config.toml
hidden_size = 512
num_key_value_heads = 4
intermediate_size = 1344
init = "uniform"
warmup_steps = 200
final_lr_fraction = 0.0
batch_tokens = 262144
dataset = "wikipedia_en"
MLP neurons of a small language model. Each row is named by its layer, matrix (down: output weights) and neuron, and shows model dimensions 112-207. Each number is 500 + 40 x the weight over its row's rms, rounded and kept within 0 to 999. Numbers have three digits each. A neuron's up and down rows have the sign that makes its largest values positive.
After each neuron's rows, "fires before" lists the tokens most often just after its 100 highest values on Wikipedia text that the model never trained on.

L3.down676:481536498466471485580449493473454444571471498479477478489414555521487456505436441574481546506497438488488580446569593508541485560482484521412438566584423551543515439502524417548501478479442450435543520512438479536486466498496482500465454491497527474526414583448499507510539538471449443483
fires before: "1", "s", "2", "9", "th", "0"

L6.down279:460548494503547475501491515604563547514474529484517482495506444520519519482495498544504513551484541484461524474497487546485488505542487494566522469489513496461480453487524536445482617492461496485549530536515534462499502505472454568473496469429545516478539552527487487480502512534551494471
fires before: ".", "1", "6", "7", "2", " "

L6.down372:567484412529491519520561477481544554507398456538494517469509533547506475544407626526506513486475499575449474542575555484462499421498536505476516567460450474426546554521393577499457458478383515513453448500529495511556471466521498484475481398534471595487456484548577460475483397463478492504
fires before: "2", "3", " ", "1"

L6.down725:492495491511530539550446472546524473551525467497480531528528489490419513506513484469561455485519530515452516508570560509515529501502519487472495477561525474507490540520487536447517522495425478504576500517422530486561550517566481503498422533528422506510477501549465535513529560535499476465
fires before: "1", "2", "9", "ushing", "6"

L6.down95:520509504476584497522532555582508481560492498542550534486520495480487487552525479491489493436524511520552509510536509487495511535512591568546536465497478481594497485482486501516566510470495442487470519565463541508504483497447485509481435466457526518532481506535486457540495474512543416493
fires before: "1", "3", "2", "4", "8"

L6.down196:610515490513431531460470512462420545502469473480482476487446462474580480399438568528549516474633490518550511496512450506488491488499460500634462527441493465437489500449450552465535526545526453475482446511479453524512476545486441526486437507488488546552435550450480540517477539428498472472
fires before: "1", "2", "8", "9"

L3.down616:538546535513554534487531447558404527456409529459492445518490548470480397499579578608503494511523498538443485507533484566487510477511503508513472476434475497511474495492464544520542435511481515543507488464469496454511476506482488494479437453402491470484526567455528421519472522550503441503
fires before: " ", "2", "1", ","

L6.down902:526563480532469528478462524497466461490460513444483527407477497468510435498532466566525437523500501497460446482481497494489530498591493401520495525507412516521525468554541478447498547450472471513468518507442470496563482500567401495570518495534574462489514480462438471524457437461467522489
fires before: "8", "9", ":", "7", "6", "5"

L6.down487:419488488451526521431587553504510456445475469489513474533473575513516557495515475486491538484539462456436487547465534577481525551479523448525468511508466468482537487455520544456415506417527487522481611531539510573464430512510516544443462521555519457494409451500431506486494575430461490550
fires before: " |", "2", "1", "8", "3", "4"

L3.down764:486504469540563556550489450451377485508527537455509498475512478514460508452532514546530428506513554488506488508446462502521474479468395588532523437444548513517484513530554537497504465437464400507559481530627527539476465462427452462570501433457456522514550534546507580520491526496527470455
fires before: " ", "ight"

L6.down1120:528524516525446570487464519508504519495456525501441437498489478457597588533407489425478566458494496437493532455423451542506498443536512486499522573473472456530532597448506529467426538488571539503472422460472497532563418438511492585476543455514537414478513546499540515523495514502540522488
fires before: "1", "0", "2", "3", "4", "5"

L6.down11:454550522493526489454493466523529494501438487484462522497491509504469462442473553504577505496504544493441477507508550614475478508551509480523529462478494462483546502516523466504500484474465507498513540517492538492494447523547478500462498454484480488525530506494477502493550467557544446511
fires before: "0", "1", "2", "3", "4"

L3.down107:450518477509503446538531509554482511527480507448425567529524502471490504535529489548445431497464424513503549484457543514464545498485401453446517530447551538449545440490508508512496518549516452425513538538546562532485518616455501413504465448444475561476552539512545470481511540559525496512
fires before: "0", "9", "1", "2", "6", "7"

L3.down809:439498436508465492536438485399569556429446444457530567416496522516531526549460474548500536427524536461451491473506495453489482480470540526554418519488492540549493532539462506493431487486468520472514523527529514464526541414511475497475508423472535529513500442516442484532451546493458496490
fires before: " ", " |", " —", "1"

L6.down849:473488438480474518540527455403464546443538480495563467479468530494556506454522545545464450491584539510519490455452514513510479496490465450517472477527485519519449483532444501484565531470464465518560422526507455501522564544424507490518506538478516511469507450479532439525516421514521531515
fires before: "-"

L3.down144:562528517592485566455552506473628500478490471533509487429495490411420474464502525532461531513453554453444457508559516480560493411456468527482423529478436515431478481511525542465444467482504524599475468500553512453487613500487503550457533528525527481552518578503522528458402466479503540563
fires before: " ", ",", " of", " to", " in", " with"

L3.down213:502554497477569488531530430468483531485532469526463523419429492512513526476546528543448493439539505529523491392504515497528462484514436501517546503450563528507442484491454497504518529464504513500406517440516502497477554563538465508495503518536479434530470532440534491494567481571515482479
fires before: "==", "|", " \"", "===", "-", " Fig"

L6.down618:584542499456517502490454430557558499467533496450445511544504571531516548527514553482466425490546491545489498461561545462468540506522465492471477467446531452480490487458506508512396539493466474581457450472516483455574495513487508534542528524471483526470481459479477477500464522486441580532
fires before: ":", " |", "–", "1", "2"

L6.down1146:498512440460478509487473471480472561450483505470494607435458457514490527566483479512503479457505433485472499494517463509494525492539488523424437457508453550494552386507490409486540541496509427496552482407489512509495412541476497501459600546445475449445489527532465454492516501434530407555
fires before: "0", "1", "9", "8"

L6.down1234:550575489444482420456504479463504469575450544443546480533556512487490521443542505480471494453522509542491482520447435532466499532561494454471463467527520474516511398498495527468508478483503566497556516536500541552524430471497551519469500557565502501466539495595546529423531510558530502471
fires before: " ", " Q", "2", "3", "|"

L3.down50:462560508557490562473514520533505518514484525551492500413532463514544543510480478489609506473451528475509489494524545510559538550469459539435578526438495442526422462514538493499599474512482573422497561497498509563515508499475536545394517541542413451520501542489458456494501500524468513491
fires before: " ", " |", "2", "1"

L3.down392:474502424551525464459496461482469523536532507435484512481516441524534557519564432464491568510503478543409509478503518519477548482490576477475551486553482525483516546501434521472433434424534554532456468511500558484481444536502553480468546439551475522479463520519529493529603506513486490524
fires before: " |", " |\n", "4", "6", "3", "2"

L6.down762:502501472481491470522527459512494559423441536616448600539477437548424466433514504446487574488482506544498470517432530551435460507486536529544528520447501519455528500471522499480503487454408482535517489429518516456479506529461523530450490487494499495568531480456501480486545518546482412487
fires before: "0", "1", "2", "6", "3"

L6.down676:582513501516499574514491500487505448451515450574509461439490576559517502528465480461526469472473545504459481478525489546487579505472481480517489551503448491487470479462438503439504492516484450444464504508566495425481445500499549536511517556527419459519487550510502477494571510483504537474
fires before: ":", " of", "\n\n", " (", " |", " |\n"

L6.down113:574567450408501534478480486539492512452534472419477525448455488488537562570516557517463487517470447504528491521466520504460474555519504489495444500502467463484441486530445484485484492498522544537594533540488467485548481473475509512485561564504446539551506473507552498418508451502540463487
fires before: " ", " the", "3", "1", "2", " December"

L3.down1182:504557471556489531476533430522460483607434521488469539462507439527515485464453491532536538505460552503416515498518537472449467541487502478504458454486472491457545533494466520501476440513523520497480535510431538491513516543547499532562542444483485506518484427516518377539511543489541497402
fires before: " of", "1", " ", ":", "2", " |"

L3.down565:568533500389500575463452468449513512498509445484512475519464539474488450532493548486525530482513530508524504496497493534434473497485571474427474520548528459403496443596467532488476477518438514501499513448436513418568566488526447496521497535477435451490499476497516512525514493527521491585
fires before: " the", " a", " ", " his", " their"

L6.down1240:483482504498425478460532476501461532542470465572461547480520587607459479452494516550518503524514461468450491542563486508462517502462496474417479556452469473531512575511528512418455531461439459521546519526492479520527543505552414547466494494439482457525497481534491460393478505449427526465
fires before: " |", ",", " (", " was", " –"

L6.down692:496486478496454512498528504518496483517563477461489457527507511443471532457474483487561510528494577536383542478468507516507538490519548517457532542487542521498466516501418589419480478487535448475551491488520488578529501516463448482495533438466448522499501536536489589474552483525476478479
fires before: " |", " medal", " ", " in", " round"

L3.down238:533539538522502519505495497602466502496550540390471528529524572512513480558539511508519521446498488523519466489504490462587526462499452510515566520507557509536469438568537509538490513552519518450488555461583578482498533435518550546478499479443484481510458541542543456583509445563536537512
fires before: "0", "9", "1", "8"

L3.down162:564502525502405528524594491515499432515463537448472534491516450493545459552507491551491454532477469578500494469471469519507506546544502523489514566523483557495450433469549546469520510471488544510530507470567563557533588517486462452554498532507499479449531560537590470588570586475495477500
fires before: "1", "0", "2", "7", "8", "6"

L6.down1088:556479494442588575540424483506410559499459447483482510514488473522508469523536498547529450502455486485521550520548511554489492512504458486539506511501516451480478511475433491547528602529556528501489516439452565517464529486503448524335542444512478485487522551444510493438524451483493486470
fires before: "2", "1", "0"

L3.down13:488485489520534518476497489540503440519473509487557472514444525550511530508472517475506507472495544483556558467514472522483476513533505544558489453474535490552526404465498459514530469471481490430506548613472520489501548406459525559485498483531480518516521450464411498484476532479521595452
fires before: "2", "1", "0", "6", "7", ","

L3.down770:458491447512460525420465529555480477485511496477475509480531529479553534538565496516512473460476495449452452552587420528504482476536507493546488491554474450507427414497465463454451581529416490521499490557560589532545489524495523561472533496509481471459458518501510399462551480501503508533
fires before: "0", "9", "2", "1", "th", " ×"

L3.down1273:433521480571429551494483519492496447530489549513488459581532466462488569545531452484532397485569531534524511460531505434547511612473473518400488368465498545569477471473474537496496444527516546485491472494441556502542431475474492513544484486525459484545557554532482534468493533513455477552
fires before: "1", " |", "2", "4", "3", "5"

L3.down844:473516449461503604556504522470527530464496475543562519570502521485493518557551500540460519499476546488507513550417464476482466545558480477459457431507512471524427536490466455520491505484473409468523522511517489536547544499531422486445544487494556546521546459438521525438416474545467507493
fires before: " |", " ", " +", "|", " |\n"

L6.down718:524503511475502549562488499581437549482492538456577524610519502468444435526462546525508510530503464527457482559485463509515483462458450518426424465478416526496493552538529489505487512544507439456489475472508466522522500515524493549455514513508515583501477472513543530509547407457455524559
fires before: "1", " of", "9", "8", "0"

L6.down423:519516519474484472523522526500567562497527491494491512472536447502539536495516483530455442523592462541510544476559510473464509442498510473515554533524514506481504564536494501533533436478438458511514486539543583460547544511503532467469517453480514483501500581508568533591449463508428490517
fires before: ".", " ", " |"

L3.down613:530448523508539522528468521517518494460541492527456500470475473463546464510490503487504498536538475505562461513616532453493560585445529516508457520487481445462486526516521512553488491515445504485481463565595463479484520521428488491527477498462455421552496437493419526500479445497476506449
fires before: "1", "3", "4", "2", "5"

L3.down1233:525474460502462491495516439516465409566497473473545491504514524513431458468464446510550503519529470472484431502473479513485527458533408411529519432400522490384452487508496520490553477529440481570509530474453481534483449505593530438575521543487497517471466437514482458524479506471433467489
fires before: " |", "5", "7", "4", "1"

L3.down1050:487551498474552467481427572553496465520425486478501504519561499501519522468512478464549485502489463466496476518415559543518516503492539432539438504494548515538498509496548554545524522580498494479522466505422551516538514497538504484499570431488577496522504507495594449478538459519588489489
fires before: "2", "1"

L6.down448:484467470499376503564503567572444452565504491528472505528421520514428497515490484438484506491550500417583500562510485515472510561451544571511521455476516499530562470467489448573542489467498497541552551571472523489469552422547514444431438554462492403544521488482470465497520480581494415567
fires before: "3", "2", "4"

L3.down28:523520519490422585512489502513548460572518542578452487552543508542503491540455497494555477461500484470469480529544490453529435496517461473496574531528472499501543490526510436501503530496500478563555483459496481559538364478463503491516461563470510568448521491507441460482510529470503474468
fires before: "1", "2", "3", "4", "5", "8"

L6.down914:462562552505520519501477497554487516565470505501511509463547470538532422510473514576547481504520522501581451518444487490506492536571458491496418546476515474441484561506458457485450472510545543561466476530410481510495561513471512453496498511467518530552503483445489522478477592481486482505
fires before: "2", "1", " season", " L", " ", " |"

L6.down374:518521513560400497520499530462454456539539531433496592489569431561469462514531390527502478432570475480489505482546543469480531484520550432499550485584508503493546451510415443503513605527472503489532517526478439526483501471536494467545465464478513451529543464496532558546541484387475518500
fires before: " |", " ", "1", ":"

L6.down1218:545466466554566573448393484530480510497548510525539520543499469582514451499534502452470551465513513493472527544519471483474556451423464569455482489524528509494462487492479390493531509541450538498531512495524465525483524479544498513420484452460500566505479424416454466560485442522512492451
fires before: "2"

L3.down304:523530455559471495510537455441400462559471515527581555540521463552479470466559442445446557447531599491550475531487552480456447462520548468512544476561528503532519471490500578528483546421460498497476458486490523493444516513465480542452507499592465425499520404511471494484525524474496461467
fires before: "1", "0", "2", " ", " •", " Game"

L3.down1185:492462498501480519494447511447429434443453559527505505485452518539525529583504480503496546476504450487473487471510486472532449437533512463461526513522528476515492521500495498495484507496485563444456480512453576537508519488454413524517447504499551434465488481436480587406507532464539464505
fires before: "1", "2", " of", "3", "4", " |"

L3.down715:524524484532417491500530474523488534526481521478512524555515477461548485475510468557422547450532498550428548479591531503471530533487520454550540550564503470548512511470454589537478489508461508560535487551525551495538461439485482438461496417481484480464529463487473452437506565593505468572
fires before: " ", "1"

L3.down333:462513563540476545579447548523453428520467524528522467458522445502579507445486469429513483469508522457473509524546502519557520463449450454507517441562508499522492434502560526523495474445470481501519525471530568475517533481498411476497466450522497514504507605442607545528516520518474498485
fires before: " ", " a"

L6.down352:427464439476547451437553525472472477505465457455514529466456546527524496544511475416526534586494520511482516585491521500514504512521484507523557530499537489499471473485546414545491527540491487477527594499483538485529539565534433578467481498512495562483585442492497479521568504543501496467
fires before: "6", "1", "0", "3", "4", "5"

L6.down1211:557514451525496601511493525533490502491422451450486492512515587517510477495582428448503493476518489596526435512540488555496523523491514461495458519478583479514449498467528506461498548475470490494442517579478543451522491480486508437467500516520499545499580562485523460535567441462475503487
fires before: ":"

L6.down899:521514453531438447530533451523530552500463499473495497444497512488479552517469557476517542496528480414502512528594481496555415555536433524448525529462429485537482418492544517502504499480511449548506466510477485478487527446537528540405493537469557483476518492443513488511525533492551534524
fires before: " |", "1", "2", "9"

L3.down1240:474567465547471543471521467525490530452508475471489497508500469507488559599434524528528473546508509425472520511447544497440466444516600513439485537499507537529487439523516581581453519468514493566464449501486551479544483551489481563569464505496419469502478499518512464429591502579440486559
fires before: "1", " |", "2", "4", "3", "9"

L3.down436:486477545460489543510431484596452532504581489509563423538546518495533522508547543449559592502496544511554482518569564519494553494460597509524521515470501501511452485559454539524519442457549497483512529503522510503520448534546444516475492442565497460475554490509453484503523462493477481496
fires before: "-", " (", "|", " ", "1"

L3.down503:521558493521507542456520427454469468509471515420493501538502491535544499548558463473477495519542525476538474525515480518525485512454523508476447502419499557494442531456621545467441548486528447533482538402528388415542528414507587584456533485511493513565494497497468531447509557493480566536
fires before: " ", "8", "3", " |", " —"

L6.down966:545488570552435471496453531471507477453492464517513522491532482522577431487549431535452455489558450466450484510471515438493502597450476458502547480450532509522429516473552498486477527559472452561496569528563502494476532479489498486520463512528612573483537498487472535404524507500523497488
fires before: "9", "0", " of"

L3.down1161:462486542538484473512530531436497549456382554474482481491466465476588465537487495453481528462465500464547491548539544489501516463503441538512498560530504505455494461474570469452520483472478475538473507591527555470423552505480497512442446476511495470440483534486548523534500516443532487504
fires before: "9", "1", "7", "2", "8"

L3.down315:557554515595515539552439520534506516532438496527531498422471474466479517467426478559568515501555492525456473470541476467483548470512442517592471479412540547507510457498529495519497460546442461494532560530537510489558514571445510535544504495561549492473575560476490494543423525496549534538
fires before: "0", " ", " the"

L3.down76:439553484519478540440444431495491532478408498526463459547580497564560479519481438450478501464452467460494499527470463501504524465532570513512520516484486556495571481444505525425549493460517447527557489444562458532540504436457468475548474462500448519489519491510572493488418465474420550499
fires before: " |", ";", "%", "1", "3", "4"

L6.down1033:489476488475510528443539470487576521569483498557556491453590443540505454489519478526500557494527522564523490471550491561469513490527541573505451504524490520454497454459568430426482468485508493524488544539518497417504472548507469441462518433492442556511503450481441510513623451517581468536
fires before: "0", "9", "6", "2", "8"

L3.down511:562517455564511523518455508553467528540526495518442561510454492448492470472475483472480448581594490525566450550455493505434494494568532535485557591471557530525485498425488536438447428523470498587545546555512497532612554405505485549520426495574572589533505508435523506502494469486497485542
fires before: " "

L6.down803:512398538497563532522482524473477447506525420410519478494458553491461494570490478490558469492481560543528484526507458461476502468543433579529484490435566484514482615527505482544451518528527493525492447463478455485439520581485495471481487515506556378452468526526497506461465450546482577457
fires before: "1", "2", "3", "5"

L6.down1118:545438520449489481511500430502503462471444495549530506431485470479450512487420527489538502532572506503481518507493497542537425462558586510461488494516443482562524415524501550525465514532522447542554512501509571445412518530468478471440434490540459499499460459479517476490426549559489530480
fires before: "1", "2"

L6.down616:483478507478555463532549453501439480550563563497496521520494480511554548471503518538595505498495585579507486522570516542464438485504547428479579515474470511538530558505515521505569447543555478450492523449478509462501544529459442548505488494505431376501521540474469542521511472453484496543
fires before: " |", "1", "-", "|"

L3.down744:627396527484528560543427428412475443494490522530565495462500520501445457477573540506445492496486529562562487471493524544451453440487530544392523524532485522474474526515493535470501478482525548498473565421495488443510486537546417450476526432513461502491487430567505481435441512534481526554
fires before: " "

L3.down762:470501495484424519569558525432516498498488546476492435511521542559509494540540490561463492486568512452606477529542520497588445535483488491474429500531550513468545480542501498497510466495417499500413425478556517502542523505414515494505511505476525502484566479570531513520477513504546445450
fires before: "1", "2", "3", "4", "8", "5"

L6.down1320:446508501522543537452436488515484449465507474422507511536534546452485498538489533483536475504448491553522590449538483490479525527455535485491481509514484559469483517520435433414485521468462457536472432509474482417601523501499498526488498439535457490479465471476514441458505538399506460545
fires before: "1", "2", " |", " States", " Australian"

L6.down1296:469509475511487451458434457517449498465494551540506472486518494447517503533532513533418537517506506504492474535516462550456507503511456501488537509556464545466453520450505413515511466514455457482468547528462471448513523474485482535576520538487546501516494487523487539497471502527474466470
fires before: "7", "3", "9", "th", "4", "2"

L6.down421:512507515558527538458472429503547467467449498492539527523512480505521467480486555503456554500464486496532489514527481483458476431512500572464508420555437529488540476504557437446438519465535410527498541486476448490512501535528539504454475443537551476458460472511528476480469531470433552434
fires before: "1", "2", " "

L6.down794:552518505514554489486505557519562479505542527516526463493492573511442565520423481546534504426441536473507547516532540586533499547543556495469478506465451498465548441488550522488435472536419561565496482511424496528510490538534519546545514482505513474459552513551454555513463392522527496530
fires before: ".", ".\n\n", ".S", ".,", ".)"

L3.down552:515474427531521440493442520554476533512540551408511499521488509427516519569554466492484470494501502475466480493440516497428541491503505509491535509522576437533529509485535529441461501460583513477506479559503499535504560453543506486465545455515531480535557543519414473426501421583452483545
fires before: "0", "5", "2", "1", "6", "3"

L6.down120:570473488447466489537500500463472544520512439472522426514502569435483410473518530505488509604512478557462473478462487546500532480487558494446497523597509445488483546462484477510537521479471482538523517526508503553524465495498461446525490451573526510475479497552566486496538495512479579509
fires before: ")", ")\n", ":", "\n", "^{"

L6.down668:581478524502430451475555445484547518624547484503470466550558525432553483559437575501529503530537514561444537538462499479429528535490502489521539500501463518489498446514448453496443501471441472475518538497529528465449455489545515523523493522444515535454577492500453428489468442559478456509
fires before: "0", "3", "2", "4", "5", "1"

L6.down1031:512484459497491462535462485469495462467519489531505584523470528451512502507549511526539445506531472609403470552474451526487524471473538511534509513462466447475421532518544512515502603530592496540458540525433537496505541464510430537515519507505499520441508491454470456418460454460588515458
fires before: " ", " Ret"

L6.down147:384479509474481475534509491562585421467506428540462496469538514455505491485480478469469488542449556587501514531512457533544507412488536555464519499486560504516441550505498479493464453538457536532585540520526508548507508480556469484489484484544535550506549444469563574513514517524522469548
fires before: "1", "2", "3", "9"

L3.down556:555523584447473444577466531492459513537479393430482544504522537507496456555533459498470501512490558521462459436506400424572424527572422452524478562513469523443509525490535524556509466498522562502427499467525520546523486404559463455492606506529518526507568430470479462509452582535544493506
fires before: " ", " |"

L3.down1119:503547455547467520532524458439484466429482460481521385496447418500603471467550527579497580455510573550458531539534490508463532531536500447570490521442481557473548483486518544422521486509473464505486502493519474563478550507478479526504456462492535527450478513520495514453526513520457536440
fires before: "2", "1", "0", "9", "3"

L3.down82:572525435509394426457494470493494489507479457484485519525470448526459482507513504506471475552514468436465442465536486481488576452495483539481483486469508499531438518537506532527491439580430509477455526528527495530516470490522510500548505534469542502478486454496487526465554519595539499512
fires before: " ==\n", "==\n", " of", " and", "==\n\n", " ==\n\n"

L6.down358:489561543539518517505485482489510548483454552529529505498512501502535475558515524491513496503472560496493521475514488507536438520548495507445456473475563492426427453479483487536456476476509501410550474518481486487579448487546474536562387505582432505496480501451526491524508470529414489505
fires before: "1", "2", " |", "7", "6", "9"

L3.down428:519520510480487464439509481494511481514472464455533433512541485528464501549524412521456482518466416559509464553504542414601487420499539516442569505519474526480527453452517533526510550459483577501483469522514476561448528523509540443421474414446474418455522497394540442549476505522467451551
fires before: "2", "1", " :", "0", "8"

L6.down532:433458503507534487464462455482534479481497535503522507565525506452444465479518515395540539576453533509520476562528456520495463477514481528490479440515485477404439466446464537502527479502438525551505553482488545466516576471476497531474489545519470513572560475485506586489430567503497532480
fires before: "2", "3", "4", "1", "5"

L3.down150:504513453409535449506540508512526512538516487525477530449492474506489413466533640576520477479507512511526522455432474492502534475486550479540451477533546525396527401500526458500457476521534492464599474487534498524549506501487510515449432513470566497504452563547498475489449535469553511508
fires before: "0", "9", "2", "1"

L6.down247:467550496505471491450516561583580516471501508453516508511466557526497452505529500490447462472514482443532489475468571548529519558595540467549497487494511522517426532519486477409460559515536481524479503488473525456563482541461503532532394507534499508471507509494441439505435478520513520482
fires before: "6", "5", "8", "9", "0", "3"

L6.down303:555468578539516492572455487538430502512521500530515494458470572509480603442544492497533479500492543511540533514497534459480437441540478495538493528490508494500400470476534486500458447489603482496508470462544530502507517505432481440477465453424467496524431548493542451520467454500433494513
fires before: " ", " and"

L3.down659:432494441499551453516451428455508487503485470542485484508498595494541531442497460501529498547515588502495472465458500522480528518587477469531497503498508500491431484479504524461471445519420449494466495548460516515476495493458493479512526442485449533524469464541485558531505549459517510537
fires before: " ", " |", "0", "4", "1"

L3.down1019:462485513513494391487481437488471468550513471596465534574565488485510451552449528534465456477439494516501609490525532438448436502543553478511434448561563520498480523537456533523497516468482486472476459456468519518508507431561458603578419496509482466553466473516566527480588532531496454455
fires before: " |", " ", "0", "1", "9"

L6.down926:500495457469487548501480480506555513545494460427431519568510513546600494545496559471458518537519470497462477465485430516522488477520510567484526459497487418496525570544504511535555449556515512541479579474474539488451568531492476507479518416497500492515459533512491478466525476526503613522
fires before: "1", " of", "4", "2", "0", "3"

L6.down57:484535380505527496543427537450527469520485441530525531467560450497488532509554546492482501498510554521485502539531518466467512443465509501535462490520522531522457498538528477472480456451492561509547509536451532587510507473582538567505481487499496521494457551445500508484547453492470465529
fires before: "1", "3", "0", "4", "6", "2"

L3.down1256:534502504494541508556471442501552520481484532498459578506557486545453479510568494514504538463475477486445491487509483505527514489523530540498490529512466480463482499580471487496452485551460521465505528530466518447488468530553455557550529454394506531500465554484562456508535464563456520520
fires before: "1", "2", " the", "0"

L6.down707:477525472504574508396506468492496483503467461512544497516516477489497489526512463467485500514490485534491529463485477474481485432561535463555559494489493515504508526521494525507485531507493494501558482495465463506455442580557478518504490522387504504493502459524424415484560500457524524472
fires before: "5", "4", "6", "2"

L3.down378:582465490505467525525503483496594434463528507427519445500476521551503550510499426465502523511556474599469482429543517515507517453453467530492525537444542528489581507486442465452533549454483470460542424476443475514543480491461466502482488507499454530564561480507416480521534490544468503483
fires before: "2", "0", "1", "9", "5", "7"

L6.down880:522446512586473466430498537420475462541517417525446516483450512542484458481488538513485467476480503551471372510475548513461537508584485522487482534448571527503415523398448528426480490538534496522494528523526452532529526520464464577564454432527471500528492494449433490483501483581486559478
fires before: " ", " Q", " —"

L6.down1132:504513578505468570461452539537484457426459481528540479541493501452493490461482488498494480498467417459478461456456480400465535528459517546430534462527587450498554490497537503536410508559521429571454572507471499467498511558506542506517535423489502531498530498463519515523475444553516500435
fires before: "0", " ", "4", " ×", "8"

L6.down1295:522426549511461444547495523561492518526497519479491608558526437514471489487536510537474506473572472449534529487445598492451441534450546457535584480589440465495517455463491563496470439516489449501436471514568521480541503490526518476496491481468490579562522523447447500497431503509504505528
fires before: "0", "9", "2", " ", "1"

L6.down1337:504455477490475505484372480533468461451556476512515460538453557497529492491469531455483542531505476429506478489523426455460533445496554527575509519491467511528491500483473428516467522557477539477519420488544470544480522486505474455511517448497477550471468541442485575499526498478502506457
fires before: "2", "3", "4"

L3.down901:515558522509504532528543544476544551538480443526497529490464481459449452557447539481458483538567523492448533460441426507524517517465494495447500511567500470504470546506548545411449470482427519481471494473546540472499511479507445536508464463498491501477461542467578488462534467489495480510
fires before: " of", " that"